{"head_dim": 64, "vocab_size": 1035, "positions": "rope", "learning_rate": 0.00839}
MLP neurons of a small language model. Each row is named by its layer, matrix (up: input weights) and neuron, and shows model dimensions 112-207. Each number is 50 + 10 x the weight over its row's rms, rounded and kept within 0 to 99.
After each neuron's rows, "fires on" lists the tokens most often at its 100 highest values on Wikipedia text that the model never trained on. A number after a token or word is its count.

L5.up369:56 51 53 53 46 32 44 62 48 62 54 43 46 43 52 37 27 39 44 45 35 43 52 34 45 51 53 44 40 43 65 46 56 54 67 59 36 76 55 54 43 61 40 44 36 53 40 51 59 41 53 43 58 38 46 61 60 59 55 51 69 47 41 54 58 59 46 51 71 81 44 54 59 51 35 47 63 53 35 28 60 58 39 53 51 49 55 45 61 48 57 45 35 63 44 52
fires on: "l" 21, "i" 17, ":" 14, "es" 6, " o" 5

L5.up564:37 59 64 49 38 38 20 66 40 39 46 62 24 47 43 65 47 55 42 65 35 51 46 39 53 55 44 43 46 53 69 47 74 48 53 47 49 60 45 58 55 45 52 57 41 46 65 61 36 53 46 58 51 59 54 30 68 56 74 44 48 48 39 52 58 52 48 52 51 44 53 49 48 50 76 53 61 57 22 56 62 70 43 38 45 47 29 61 41 35 32 61 53 52 63 48
fires on: ":" 26, "ep" 26, "ist" 12, "f" 9, "ate" 5

L5.up620:31 53 44 55 71 59 32 53 37 22 52 47 54 54 35 47 45 34 32 59 59 53 49 53 53 50 40 47 56 49 28 50 48 46 62 47 45 41 33 34 28 41 40 55 44 33 52 54 56 43 54 44 56 49 45 57 61 66 49 37 55 47 47 51 37 34 79 57 39 58 51 63 25 42 48 42 49 46 55 40 51 57 52 47 52 50 58 58 65 51 46 46 52 34 51 48
fires on: "pp" 53, "em" 9, "ry" 8, "im" 6, "c" 5

L5.up221:60 35 52 42 56 53 44 54 60 33 47 45 36 29 45 63 63 50 38 47 54 60 54 51 40 54 55 47 53 43 63 15 52 37 55 45 46 61 58 39 37 46 44 51 62 54 57 44 48 48 46 42 54 51 63 25 52 45 61 51 47 39 48 51 52 45 50 45 53 57 60 33 38 64 44 63 57 38 55 53 53 38 43 49 39 35 62 47 53 53 57 53 47 40 57 42
fires on: "os" 26, " t" 12, "ok" 10, "on" 6, "at" 6, " that" 5

L5.up440:70 60 28 65 39 48 39 49 53 58 73 45 55 48 59 44 47 54 56 46 45 48 61 53 42 36 52 52 51 50 52 53 62 67 39 49 55 69 58 50 52 57 46 29 39 49 55 47 43 49 60 60 61 58 63 52 55 51 48 60 54 57 44 50 39 31 17 51 40 35 38 60 43 40 67 42 60 52 35 61 49 55 48 65 51 41 50 47 30 43 57 50 47 32 37 71
fires on: "l" 39, "av" 10, "b" 7, "th" 7, "el" 5

L5.up619:42 28 62 41 61 42 46 47 60 51 46 43 52 61 44 55 47 64 59 44 50 62 61 77 47 58 49 43 50 45 36 39 46 47 71 31 39 55 53 49 52 62 52 55 48 46 46 58 66 48 55 66 47 63 45 44 52 54 62 53 45 55 57 35 25 56 30 52 53 42 47 49 54 68 57 59 52 50 41 39 59 37 36 57 46 62 39 51 41 35 57 62 44 38 38 52
fires on: "ec" 15, " |" 14, "her" 14, "c" 13, "or" 7

L5.up508:53 58 43 46 50 59 65 39 50 54 49 43 57 47 47 57 50 39 51 54 55 46 57 54 69 58 61 56 50 56 46 71 54 32 45 64 50 38 52 45 48 40 40 60 57 52 47 57 52 46 31 51 53 29 23 59 50 54 49 56 57 43 48 55 56 49 51 46 53 42 51 53 59 40 39 62 50 24 57 44 46 58 40 45 45 54 44 34 50 46 49 49 32 47 64 46
fires on: "ent" 21, "ay" 12, "0" 9, "p" 9, "b" 5

L5.up322:51 57 51 50 46 55 22 45 46 58 48 48 44 53 61 69 59 58 58 38 51 33 55 58 66 64 65 36 39 62 58 48 75 51 58 48 55 43 60 61 35 52 30 67 54 56 57 58 49 48 50 53 61 50 41 46 45 50 66 45 49 40 68 46 58 35 40 61 70 33 41 44 49 31 51 35 42 47 58 53 50 42 46 59 40 57 49 48 46 72 41 46 41 39 56 42
fires on: "ag" 16, "at" 14, "p" 9, "ig" 8, "et" 6

L5.up605:54 40 59 59 35 49 52 53 52 66 45 50 58 50 33 50 50 55 53 41 51 39 51 42 36 45 61 49 65 57 51 27 53 66 44 63 36 31 55 43 63 61 38 48 38 56 46 36 50 44 69 47 30 48 43 46 50 41 52 59 55 44 45 41 50 50 48 41 48 48 49 36 54 39 42 29 40 59 38 47 61 33 55 40 56 70 37 43 36 55 55 64 39 48 68 51
fires on: "==" 25, "," 21, "u" 17, "\n" 7, "m" 5

L5.up266:34 46 48 44 29 52 56 53 52 36 62 56 47 54 46 44 44 49 58 54 37 52 58 70 46 51 66 49 67 43 61 53 28 76 40 51 39 63 57 55 35 56 49 40 37 42 62 52 46 57 46 50 52 44 48 45 52 37 41 53 60 58 47 56 47 79 32 33 50 57 48 61 35 48 60 24 46 60 67 59 61 55 59 67 45 52 49 58 33 59 51 64 55 58 43 54
fires on: "\n" 89, "=" 5

L5.up601:54 60 66 62 50 43 38 63 46 37 46 51 55 50 52 41 43 41 54 44 38 41 50 40 45 38 53 53 38 37 55 47 59 40 46 38 50 61 51 42 38 46 62 61 37 44 46 64 46 67 42 51 63 52 59 62 77 47 58 52 54 55 45 56 50 53 55 50 40 46 58 55 55 68 43 54 19 37 65 66 49 50 39 41 64 74 20 31 54 61 50 43 62 35 52 36
fires on: "he" 26, "ro" 19, "an" 15, "on" 8, "'" 6, "en" 5

L5.up289:47 49 52 53 45 32 51 43 55 47 42 48 64 33 63 60 50 46 56 39 54 65 46 41 43 78 62 74 57 47 38 52 48 54 47 57 46 51 57 62 51 41 35 57 68 35 50 47 26 57 57 41 57 58 67 47 48 42 58 47 51 30 62 58 44 20 69 41 35 45 52 38 56 61 51 32 60 47 49 48 53 54 39 60 47 37 59 43 49 56 62 61 47 45 63 47
fires on: "y" 24, "z" 11, "im" 11, "un" 10, "as" 4, "oun" 4

L5.up49:43 43 57 33 65 54 46 51 38 71 42 38 55 49 35 52 55 40 52 69 53 55 52 58 46 43 47 48 47 71 71 45 67 69 47 50 41 50 42 44 54 28 34 42 63 50 52 64 50 54 60 54 51 50 64 41 39 55 64 41 57 50 59 48 53 35 56 44 61 48 50 40 58 57 43 61 56 76 62 56 61 52 49 58 57 63 30 43 66 60 52 59 56 49 43 45
fires on: " st" 25, "ar" 20, "it" 13

L5.up143:63 50 38 41 42 45 41 58 70 50 58 53 50 69 40 42 42 63 67 37 34 38 50 55 53 51 43 57 63 58 81 48 65 55 51 53 37 47 54 56 43 41 56 62 44 38 25 51 61 37 51 40 64 38 38 34 37 52 51 62 50 50 38 41 32 30 61 45 51 55 54 52 45 37 38 48 60 46 58 56 33 50 45 59 54 63 45 70 51 51 49 38 62 46 52 54
fires on: " ch" 38, "ce" 16, "st" 8, "f" 6, " p" 6, "ch" 5

L5.up197:66 57 59 38 52 61 48 60 40 32 53 55 60 37 49 43 41 42 42 39 47 55 66 53 52 41 49 43 30 52 32 58 62 40 40 55 66 51 61 67 58 42 47 51 55 49 53 37 31 61 69 54 34 44 46 40 47 51 58 59 44 29 58 59 45 58 60 48 42 47 47 50 68 65 53 37 41 58 63 46 46 58 57 51 56 47 51 35 26 48 62 46 41 56 63 43
fires on: "k" 17, "b" 14, "en" 11, "ic" 7, "el" 7, "y" 7

L5.up576:67 49 56 50 42 41 58 34 67 50 46 56 51 44 51 52 49 44 52 46 40 72 65 57 47 58 41 63 50 45 53 37 65 48 40 50 48 48 62 46 48 43 38 70 44 51 60 43 63 43 45 41 43 61 73 64 39 52 37 52 32 56 43 51 44 36 60 47 46 30 69 50 38 61 37 52 56 60 56 56 53 51 46 55 51 45 54 36 54 51 45 54 55 39 40 42
fires on: "f" 37, "ow" 10, "en" 7

L5.up452:59 36 60 57 47 40 63 43 75 54 46 39 38 40 53 23 57 48 46 38 40 43 59 57 56 56 69 56 45 45 56 47 45 56 43 42 62 48 53 72 40 49 51 57 38 59 48 44 59 59 48 50 49 38 61 64 53 56 55 49 41 56 59 84 48 30 59 41 36 47 56 68 63 33 48 43 46 34 34 57 55 57 44 42 62 57 48 57 46 32 66 59 50 67 46 51
fires on: "\n" 22, "e" 14, "as" 13, "le" 7, "n" 6

L5.up46:56 59 69 51 69 56 54 49 48 44 53 54 41 56 47 34 57 40 51 56 51 63 58 48 55 52 63 59 38 56 44 45 52 44 70 48 31 40 38 55 53 52 67 41 49 50 62 58 50 68 74 37 44 47 58 54 62 42 32 51 72 51 48 45 47 63 52 25 52 60 58 47 60 46 55 24 49 68 58 66 44 60 62 40 57 45 54 36 38 55 41 53 41 33 53 43
fires on: "l" 32, "d" 23, "ed" 12, "p" 6, " L" 6, "ast" 4

L5.up505:43 53 28 39 72 50 64 59 55 43 46 45 34 59 62 63 46 73 58 52 46 25 47 44 69 44 48 44 49 44 66 71 46 67 54 53 40 44 56 44 52 58 45 61 63 56 43 51 53 63 48 50 49 44 59 53 44 35 39 34 49 47 59 61 55 60 58 59 56 46 60 45 73 44 56 58 46 51 43 66 43 56 37 46 62 64 21 62 59 64 38 45 27 60 43 43
fires on: "." 39, ":" 12, "ut" 6, "h" 5, "ch" 5, "b" 5

L5.up39:44 47 36 51 50 47 45 67 42 47 50 35 37 47 62 49 43 57 51 54 49 47 66 68 69 52 47 47 38 58 48 59 54 39 48 47 65 40 61 53 55 36 41 61 50 70 57 48 30 34 72 47 60 49 55 51 43 45 52 40 40 57 58 62 42 40 32 64 33 49 57 41 46 57 56 62 36 48 72 45 37 47 38 38 38 38 56 44 47 52 53 54 42 27 31 61
fires on: "er" 27, "in" 26, "un" 17, "iv" 9, "u" 5, "ed" 4

L5.up0:29 59 49 34 48 53 49 42 48 46 38 32 43 51 51 41 55 53 65 55 44 39 53 45 63 57 38 41 56 63 36 68 79 55 55 45 48 51 56 34 40 37 62 44 44 57 42 41 44 58 54 43 54 42 63 41 49 57 64 51 43 38 53 37 50 62 49 33 40 46 52 57 45 55 61 58 60 51 52 67 56 55 42 57 59 33 62 46 56 52 57 45 47 40 59 49
fires on: "her" 23, "er" 13, " it" 9, "ag" 8, "el" 7, "th" 6

L5.up92:37 53 49 50 35 43 32 56 59 63 54 45 57 69 50 66 39 35 45 57 40 60 49 54 64 55 50 54 54 33 56 45 41 54 51 52 63 47 51 40 73 34 55 38 50 67 65 46 45 53 49 42 55 73 43 52 55 46 59 59 64 66 56 50 38 34 40 57 54 56 53 65 61 43 49 58 53 50 57 43 57 69 49 36 39 52 54 56 49 42 55 39 49 25 53 38
fires on: " p" 14, "i" 11, "o" 11, "z" 7, "ov" 5, "u" 4

L5.up425:49 56 49 34 47 47 45 62 50 48 68 25 59 57 51 43 50 46 43 48 48 67 52 58 41 57 60 33 72 47 42 31 36 38 36 36 49 59 49 53 66 54 61 60 40 42 57 51 55 61 48 42 50 53 25 50 61 54 58 44 38 66 55 48 72 33 54 46 59 42 63 52 69 48 38 57 47 33 73 63 65 58 49 39 38 59 44 60 69 45 40 62 55 51 57 45
fires on: "an" 34, "n" 23, "in" 7, "ent" 5, "el" 5, "al" 5

L5.up466:64 38 49 49 56 54 37 48 39 35 29 50 55 60 46 42 45 52 53 48 51 48 34 43 67 53 58 57 46 50 39 43 58 45 40 40 43 52 65 35 55 46 57 48 51 57 36 56 41 60 44 47 55 45 37 49 32 63 30 61 25 32 61 28 45 43 49 48 41 42 55 44 47 53 56 56 53 53 64 58 50 48 14 51 63 43 42 57 72 78 63 60 44 63 57 58
fires on: "t" 33, "n" 8, "en" 8, "ec" 5

L5.up165:48 57 37 35 54 30 38 32 42 28 56 43 54 54 61 35 54 42 45 41 65 69 55 60 61 56 56 34 56 55 50 77 42 54 56 49 61 50 44 45 58 57 41 47 64 45 50 57 39 51 42 49 41 42 65 47 73 50 71 60 38 66 58 49 42 59 63 51 60 60 35 63 61 52 56 48 45 45 65 48 50 49 59 45 55 54 51 60 50 36 36 62 39 39 35 42
fires on: "er" 67, " L" 19, "L" 4

L5.up232:47 51 60 64 54 37 57 42 57 30 62 58 36 53 57 37 36 45 44 42 36 67 59 37 53 51 51 52 31 47 52 72 66 28 29 43 54 46 46 46 56 41 41 53 43 50 47 55 62 46 54 54 51 35 62 76 58 72 47 40 54 48 46 59 59 36 52 33 51 62 47 33 51 52 46 34 38 63 46 60 60 43 23 51 43 34 29 66 45 52 51 65 54 51 55 51
fires on: "or" 21, "t" 19, "er" 18, "ic" 8, "ary" 5, "ant" 5

L5.up12:65 51 67 45 48 56 63 39 61 63 50 49 48 47 58 61 40 64 48 31 54 49 48 63 51 38 61 41 37 53 52 49 54 41 26 47 45 30 55 63 68 35 36 38 58 57 31 56 50 51 54 45 33 32 54 50 36 55 46 35 28 60 61 43 51 54 44 56 42 73 42 54 72 41 57 51 61 49 42 71 70 56 57 51 58 47 57 36 45 58 46 57 38 27 51 54
fires on: "v" 32, "id" 15, "it" 8, " v" 5, "op" 5

L5.up77:58 52 41 53 28 39 64 39 37 31 59 39 68 62 46 43 50 50 58 47 49 55 62 35 59 67 51 42 43 55 58 50 46 44 62 56 34 40 61 33 49 48 20 52 34 35 62 50 61 50 57 31 53 43 62 34 49 65 64 37 63 36 45 52 35 51 59 51 47 54 54 62 58 46 49 58 68 55 53 68 44 48 57 53 40 43 52 42 62 54 51 40 42 47 46 56
fires on: "ed" 32, " w" 15, "est" 6, "op" 5

L5.up291:52 42 54 47 47 50 56 55 52 57 51 60 41 47 42 37 32 61 45 47 54 38 61 58 42 55 46 53 60 45 51 37 51 61 42 44 50 63 46 57 50 52 28 49 52 67 67 67 63 62 46 45 46 53 56 55 61 47 37 56 32 53 46 33 48 65 40 66 45 48 60 42 32 44 42 65 64 54 52 65 45 54 36 60 37 37 60 58 66 62 49 56 38 58 62 64
fires on: "av" 40, "ad" 14, "v" 8, "ri" 6, "z" 5, "-" 5

L5.up323:38 42 47 51 58 55 54 50 48 59 49 52 41 64 65 58 33 54 42 43 42 39 43 52 50 47 67 48 45 59 57 59 78 44 43 42 62 58 52 49 46 65 56 36 45 74 51 53 54 57 41 47 40 42 56 48 57 54 56 48 45 41 54 57 56 39 63 59 48 70 36 43 60 68 59 60 37 56 45 57 34 56 46 56 48 41 52 40 59 45 41 42 30 47 61 37
fires on: "ed" 33, "it" 10, ":" 9, "h" 8, "ar" 6, "d" 4

L5.up15:46 50 30 47 44 42 51 50 53 49 55 37 45 52 61 47 37 64 64 63 44 58 50 59 63 48 45 64 39 67 41 52 41 53 55 63 41 51 46 59 55 66 59 59 49 54 58 38 54 65 61 70 39 39 55 48 41 59 58 46 35 36 52 41 51 56 54 49 54 47 54 53 46 43 41 39 42 58 47 55 83 71 43 50 53 52 54 48 45 80 35 58 38 40 52 42
fires on: "y" 24, "w" 16, "ap" 14, "5" 10, "av" 9, "b" 4

L5.up32:34 57 48 48 52 60 41 48 58 36 56 50 41 58 46 56 46 34 58 49 38 57 45 42 46 63 52 49 40 43 33 50 47 70 66 44 61 48 55 40 57 53 41 49 58 49 45 41 51 52 43 58 32 43 55 56 43 41 42 36 44 62 47 51 49 65 53 50 61 41 38 54 57 63 64 49 61 66 53 39 47 51 55 42 54 40 35 53 48 62 48 55 42 33 61 43
fires on: ":" 21, "ic" 20, "er" 13, "or" 10, "og" 8

L5.up8:43 57 50 55 57 62 70 45 55 52 68 53 32 35 23 46 42 60 56 67 54 38 41 53 54 41 43 56 47 55 54 42 50 60 32 57 53 65 52 49 43 29 54 48 49 68 33 39 47 54 48 45 71 63 75 49 50 67 55 55 52 59 30 64 47 49 53 47 54 54 52 29 62 46 45 32 56 59 49 40 56 72 44 45 47 61 75 59 64 50 69 59 38 52 47 48
fires on: "le" 23, "b" 12, "av" 10, "ad" 7, "ry" 7

L5.up382:49 38 58 39 52 40 43 64 36 51 50 48 44 58 64 52 44 54 49 52 61 49 46 49 71 49 40 46 55 41 40 58 64 53 65 52 57 60 74 56 36 35 59 45 60 42 42 46 56 62 48 63 64 52 51 63 60 46 51 59 65 73 46 49 49 62 35 42 51 70 27 32 51 49 50 37 37 52 60 36 56 35 37 65 53 50 54 52 70 34 50 58 45 61 28 38
fires on: "ec" 30, "ar" 25, "ay" 14, "a" 8, "4" 6, "er" 5

L5.up404:47 35 44 61 52 49 55 37 37 64 49 45 66 56 60 36 44 57 50 51 50 42 34 50 62 53 61 62 44 60 47 63 39 61 36 62 49 42 52 61 54 53 35 76 52 30 37 50 53 51 59 61 51 54 52 59 42 59 50 44 54 68 45 37 48 48 34 43 57 44 49 52 55 42 50 51 32 50 54 46 45 38 48 56 56 39 34 59 42 45 55 45 43 31 60 59
fires on: "p" 28, "l" 25, "w" 24

L5.up626:61 47 72 52 62 49 45 42 69 57 51 48 35 52 53 32 71 51 47 44 28 57 51 36 50 56 56 51 55 44 50 36 53 46 38 47 41 41 57 44 62 53 43 63 55 66 38 34 52 58 47 46 40 78 53 61 59 70 59 60 38 43 77 38 67 53 43 52 41 48 34 47 39 40 52 57 31 53 56 42 50 33 46 68 35 48 51 55 52 43 53 58 51 46 35 35
fires on: "ter" 26, "ist" 17, "er" 14, "or" 8, "el" 8, "ent" 6

L5.up381:57 38 44 67 64 54 80 39 53 56 44 42 56 55 67 53 64 51 56 55 27 66 38 40 51 48 49 34 51 42 66 54 53 39 47 61 59 51 47 46 53 46 29 60 33 64 48 50 54 42 55 58 41 52 65 55 68 28 39 40 48 47 35 54 54 34 60 45 39 49 68 53 29 58 61 45 42 36 60 41 42 47 49 48 68 37 47 57 47 39 37 44 60 54 33 26
fires on: "an" 12, "s" 10, "ir" 9, "a" 8, "n" 8, "as" 8

L5.up91:70 48 64 57 45 59 51 46 39 60 36 47 51 58 57 47 41 45 63 60 41 56 52 49 39 44 46 32 36 40 51 54 52 49 31 38 39 49 70 35 56 58 53 64 57 72 57 56 47 55 47 49 38 56 63 65 55 56 69 56 54 67 48 70 47 39 61 53 47 44 49 67 69 49 54 43 35 54 55 57 47 35 30 55 38 42 34 62 50 37 53 53 51 44 54 42
fires on: "op" 14, "ap" 13, "os" 8, "et" 7, "om" 6, "R" 6

L5.up409:45 47 54 52 63 46 44 42 46 61 49 56 40 54 58 51 43 70 48 51 24 45 46 41 53 51 44 64 50 42 48 44 47 65 56 42 52 45 48 25 25 52 46 58 68 53 78 33 44 42 57 34 85 66 71 45 48 50 38 46 31 48 66 58 47 44 54 70 42 55 54 59 54 45 47 61 51 40 48 46 52 50 56 38 52 67 40 48 63 53 65 47 50 40 43 49
fires on: "c" 16, "s" 16, "." 14, "oc" 12, "8" 10, "ac" 9

L5.up203:51 63 52 34 50 27 44 52 26 37 57 32 51 30 51 55 34 52 52 49 52 51 44 48 58 54 53 46 58 54 41 48 43 57 59 38 35 36 57 64 47 44 57 69 48 42 44 40 50 62 51 64 45 46 59 50 47 53 43 68 28 64 36 52 45 34 53 52 35 61 47 57 63 47 57 44 41 53 43 37 40 42 53 45 47 52 61 61 72 45 38 55 61 46 61 40
fires on: "ch" 21, "v" 16, "n" 8, "." 7, "al" 6, "m" 6

L5.up169:52 61 71 54 37 30 46 47 54 60 61 37 52 53 47 54 42 44 32 58 51 65 55 54 68 60 47 51 55 62 41 47 56 63 56 57 52 40 47 52 62 44 40 42 63 61 41 36 57 48 58 45 75 52 45 65 45 36 46 50 37 42 52 62 46 59 61 45 39 33 32 42 52 50 61 64 37 31 53 46 25 56 39 43 41 60 31 40 52 48 43 38 57 47 56 50
fires on: "oc" 27, "ic" 21, "ov" 11, "0" 7, "ut" 6, "ć" 6

L5.up52:42 60 38 61 34 58 48 58 60 39 72 58 63 34 58 54 49 45 48 69 43 59 43 46 65 52 47 62 41 52 44 46 51 60 36 49 57 54 50 55 69 33 47 73 45 32 40 44 58 51 43 45 58 54 55 53 55 50 38 38 43 48 48 45 49 60 57 43 34 39 57 50 62 46 69 64 60 84 61 53 50 77 52 65 48 68 58 65 52 61 50 58 58 42 68 55
fires on: "ow" 35, "8" 9, "l" 7, "y" 7, "ig" 6

L5.up285:28 44 47 51 42 57 36 43 42 58 64 59 43 56 40 55 60 50 69 54 44 49 50 59 55 55 72 62 58 32 58 44 51 29 42 56 56 39 52 45 45 55 37 64 42 68 39 50 48 74 49 54 44 62 56 62 60 45 53 53 33 51 61 52 44 59 55 60 46 51 58 64 44 52 66 38 44 47 31 49 51 53 54 61 42 42 35 49 62 59 65 48 60 44 35 41
fires on: "c" 45, "ec" 14, "oc" 11, "if" 6

L5.up193:47 57 63 47 52 64 54 40 33 54 42 34 57 35 68 42 48 53 56 57 42 57 68 43 55 51 64 44 29 37 38 60 44 64 42 30 51 41 52 58 55 71 60 52 50 33 63 36 56 48 60 48 43 51 53 47 64 48 58 51 54 33 49 60 55 46 60 66 40 38 40 68 51 27 44 36 59 64 59 51 34 64 54 49 59 57 45 46 34 58 54 47 45 49 39 46
fires on: "er" 26, "y" 12, "re" 10, "ord" 8, "ain" 7, "ess" 5

L5.up332:55 55 46 55 48 44 31 67 59 31 46 63 48 35 54 60 59 44 43 56 28 50 65 58 66 56 57 60 55 57 42 48 52 55 42 39 40 51 46 52 53 43 63 57 71 44 45 59 54 53 61 56 65 62 59 44 63 57 54 57 52 38 59 52 38 43 70 45 59 49 53 62 54 45 38 26 66 55 57 61 47 50 40 44 60 68 47 57 58 51 38 45 70 34 45 57
fires on: "g" 19, "/" 17, "w" 10, "e" 9, "–" 6, "y" 5

L5.up329:58 64 58 47 51 36 43 62 57 52 48 55 62 46 57 46 46 42 52 62 43 41 35 54 49 50 40 44 39 39 29 63 41 42 43 40 50 41 60 44 33 45 38 58 49 39 51 46 55 43 60 51 68 35 43 42 53 54 48 43 65 53 44 56 65 61 48 49 37 67 35 46 56 51 43 48 42 61 55 58 49 46 45 48 22 51 52 65 57 53 43 48 61 51 44 44
fires on: "un" 26, "art" 11, "ore" 10, "P" 7, " P" 6, "in" 4

L5.up132:51 34 51 63 38 43 54 56 62 62 40 61 56 42 37 50 33 62 44 44 46 49 39 51 68 55 45 67 54 53 63 56 60 61 46 44 28 53 45 36 45 59 36 42 48 45 48 45 54 48 59 38 58 35 67 59 58 47 39 44 35 54 47 41 39 45 57 47 30 50 40 39 43 44 53 57 59 17 64 55 43 52 48 56 53 43 55 53 57 49 58 40 58 44 38 57
fires on: "ic" 23, " c" 20, "c" 18, "ur" 16, "g" 11, "op" 4

L5.up396:63 50 44 63 50 45 53 51 37 53 37 55 49 57 43 55 67 67 67 61 58 44 50 53 55 53 40 50 41 45 48 58 47 55 52 40 56 53 44 69 62 35 46 51 37 61 53 64 51 33 38 48 44 49 40 42 42 60 36 53 37 43 34 67 57 61 43 44 54 63 57 64 54 47 43 58 59 57 43 57 35 49 73 22 48 50 61 48 43 55 30 48 42 44 47 57
fires on: "in" 26, "t" 17, "w" 14, "at" 10, "ent" 7, "ing" 5